MLP neurons of a small language model. Each row is named by its layer, matrix (up: input weights) and neuron, and shows model dimensions 0-191. Each number is 500 + 50 x the weight over its row's rms, rounded and kept within 0 to 999. Numbers have three digits each.
After each neuron's rows, "fires after" lists the tokens most often just before its 100 highest values on Wikipedia text that the model never trained on; "fires on" lists the tokens most often at its 100 highest values on Wikipedia text that the model never trained on.

L3.up123:442529486520496424449593514573401430507549493473427424468412546516435612433455413478521513466562486459506533605543568502492434515539436447505505426436395523560457465478523466461492475507481503448479473586492538489514461543478549453512496563535559574428578532552590479445524497489458510471550522518428416567562533518499509541424491417428502529513426502605447465513446610470475433545530530553511531460557545458460543481522380442393490480535452440471449485510458464552558509471496573543558514517560604526449508498534536542510527474430543482586522431465510581565523612504479438515
fires after: "ap", "ak", "at", "ur", "ar", "ud"
fires on: "h", "k", "d", "b"

L7.up538:446497454499474432474431520528619577460494530486449503545516481595475509455441572554527435554513478521567451468466496504400564575477533437540482385475592555541556482512546450599437406511582530554508533437538543544454524546511461430458354497571552530434495478486522506484567513459509487609488436384519545451465458440568501460542496507436409465568525434450418573509521508497453479474553462444512502552468510472519442604464527545471585525432478585489457618496462478444483593447491505504571526513491532516460515491544517408587473502513561511498446430443504572491478451472511482565
fires after: " A", "I", "A", "n", " an", "t"
fires on: "n", "r", "re"

L2.up210:539545516557510458434404608546559581472519541442500511383535460513486509473557506544495512456420562454545491586487532584550491559495478471586473554506435523508559609525441520404488381539458601500524424415537459517513408437466468575422551461578519442470524501457568505495426595564433545537584500518461578485446421526470527467483491563538518459529538477466522375539492479549492434490502484523509395480469515531493567541477506465520454486542587460569543516443559482514475428474560556561483513493488460467538512545622558463475367542498513478498425483445483510434529501434525467490
fires after: " in", " I", "nd", " ex", " In"
fires on: "s", "ist", " the", "ian", "j"

L8.up543:573527497458549508443475512499515542556536509459523554468431425576518508555473558511464462429529469497469562482423552497463431392532475479494501464454530612550512543524464479482559561492513430503548583410541457387472581533511559516409571455458533525502603473417457497544487367500482514483497576458485510446398480582568479539499544506539392461573527413454559565529477543539428523531535408470548575538586497457483460502529460556570526469455513530619567461467448496475497580559410535496403622502516423464500480486524449541508526503455518382459499509516522502459518478514432550527
fires after: " to", " of", " and", " with", " for", " are"
fires on: " ", " r"

L2.up220:543482458481532583406578534511473548563457573445567466486471557506604529442463533513510547538447635496626546469500496471532521603498487465489546607421557498526469513468558468563473450500564464512406563567438471613401527445469493499469430523502444594539518574453541536431479562470383520538493406570477446412575458485507503485435508513462491476491521419472458544480474532467479514512504503555514496537498531550521545436396484481482484465432540486523475460431509515605532534526411532523567548483475482527480494445476433452488557498490574492429475486507512484494488398493399649463
fires after: ",", " in", " of"
fires on: " and", " the", " or"

L3.up257:529478525547525470591536488476448467422435568387519640537506439508563415525537512559556551547536514472562497537510412489491473502545499556541466530524487482547415431498500504548526580500436510450458505483423470509439436462481543451468470436561519531498560536574457562535394534482501539479442560476405548402508507528566413514469479590480432469601568487443427493422474391565408577554533539531555390517465495539538488499489423516511515565455489584571509532380538593570535456481489455521524523478479449609537554568490513521496458512466480491405480475561494479499552553515539494556
fires after: ",", ":", " that", ";", " wh", " and"
fires on: " the", " it", "\n", "os"

L8.up22:526393548519418442461559522433506550479506467507564506468504448550415453559570488507415535547489524471597497531493481459559499466570565490514578472602499545513463528538458488493461491547449453544524471493472460441505565458542471552429502456504495536481499491467509544520623506500536578534444522466551537463581538485520425497503578469605548521565485492513453435390491533508459462493542473526498606543495540516438417447529474573504483456413604596497490451567328416430524446502431485574447532506516468491587493475465552496555544461460514398578529494411455533511598423470441464432
fires after: " of", " and", "ber", " or", " |", " with"
fires on: " ", "t", "ig", " f"

L3.up565:490480463454535517523559423480511497505550398547565434366534461498536522457487571528510465510506482480389520518459444432506418477462523537490420536498489436561466570443465519506441559540575437509444415618477477457523450496502520475571558472444500620484503480490467427513592471511496523525569438569447441540556523463550606547446525490515428385494555522529517617514599490480560500613431497444435509439498462517458450451471493560486403493493530476480441510518496507468473601487539510490473420543558539537580588502435421499454578434523529557557530523559499419526568560487483430512
fires after: "i", "k", "e"
fires on: "e", "h", "er", "a", "'", "ad"

L3.up101:412528604481577460508459516598536401540437620431427465509456503502559489592467452523422539392532533514463453438560505422493490552509526496484546497417507487566565491490600516560509457510475517394547495515519495474451611499487478519471520515482440565552490486488477535464591512450506473497505500449481502501568524544551520487465482381421424491539538516477547460549518489475553509550594539535376471534541448514537458464478416371504477522644484552432505538466521432636440468534451497519501409478412543552508520513491478417551545497529550522485504486488542540542549402536449552490
fires after: "is", "ul", "i", "ar", "al", " In"
fires on: "ation", "st", "h", "le", "b", " c"

L2.up644:573425459443510497589443525519470491546548476526468448453458433609586529556503421468495500557542485616552505481518549472486437519451514496490544470448355502435415507490484541496495435497480525534438467524519461536522569488617552521433526496467584540498535575492459333542527487429462441494560530539517511576594591458447505579469496587579478515454462521512438472517510541527439479500543425513474517487564544427467522429485428559507437582493611520519460502558567501421489595483434489444563417378512486463501582513483515529502535480442450483559528498573457486433509552470518505539
fires after: "k", "u", "an", " N", "i", " K"
fires on: "i", "a", "k", "og", "us"

L7.up135:531477555439443517393527594399463469483501474409514426439493451567555451443503516492527487537489514457489511509524464374555516511463528608469481494573485458464515590460588494518574582533442493488475526484504523542548463527598496411532545518481432499516511464590420493516481505473464427446596519516445574558510478501535538412485450440584470441483503583529472559514470522459463424555485452498575534464581517393567449450552465516513571470489490520485491409490500446428412509532537594414503491522589450613456586557457521528433465575395513488450525548454550546478445490556517498433
fires after: "ot", "le", "it", "i", "o", "e"
fires on: "b", "h", "et", "v"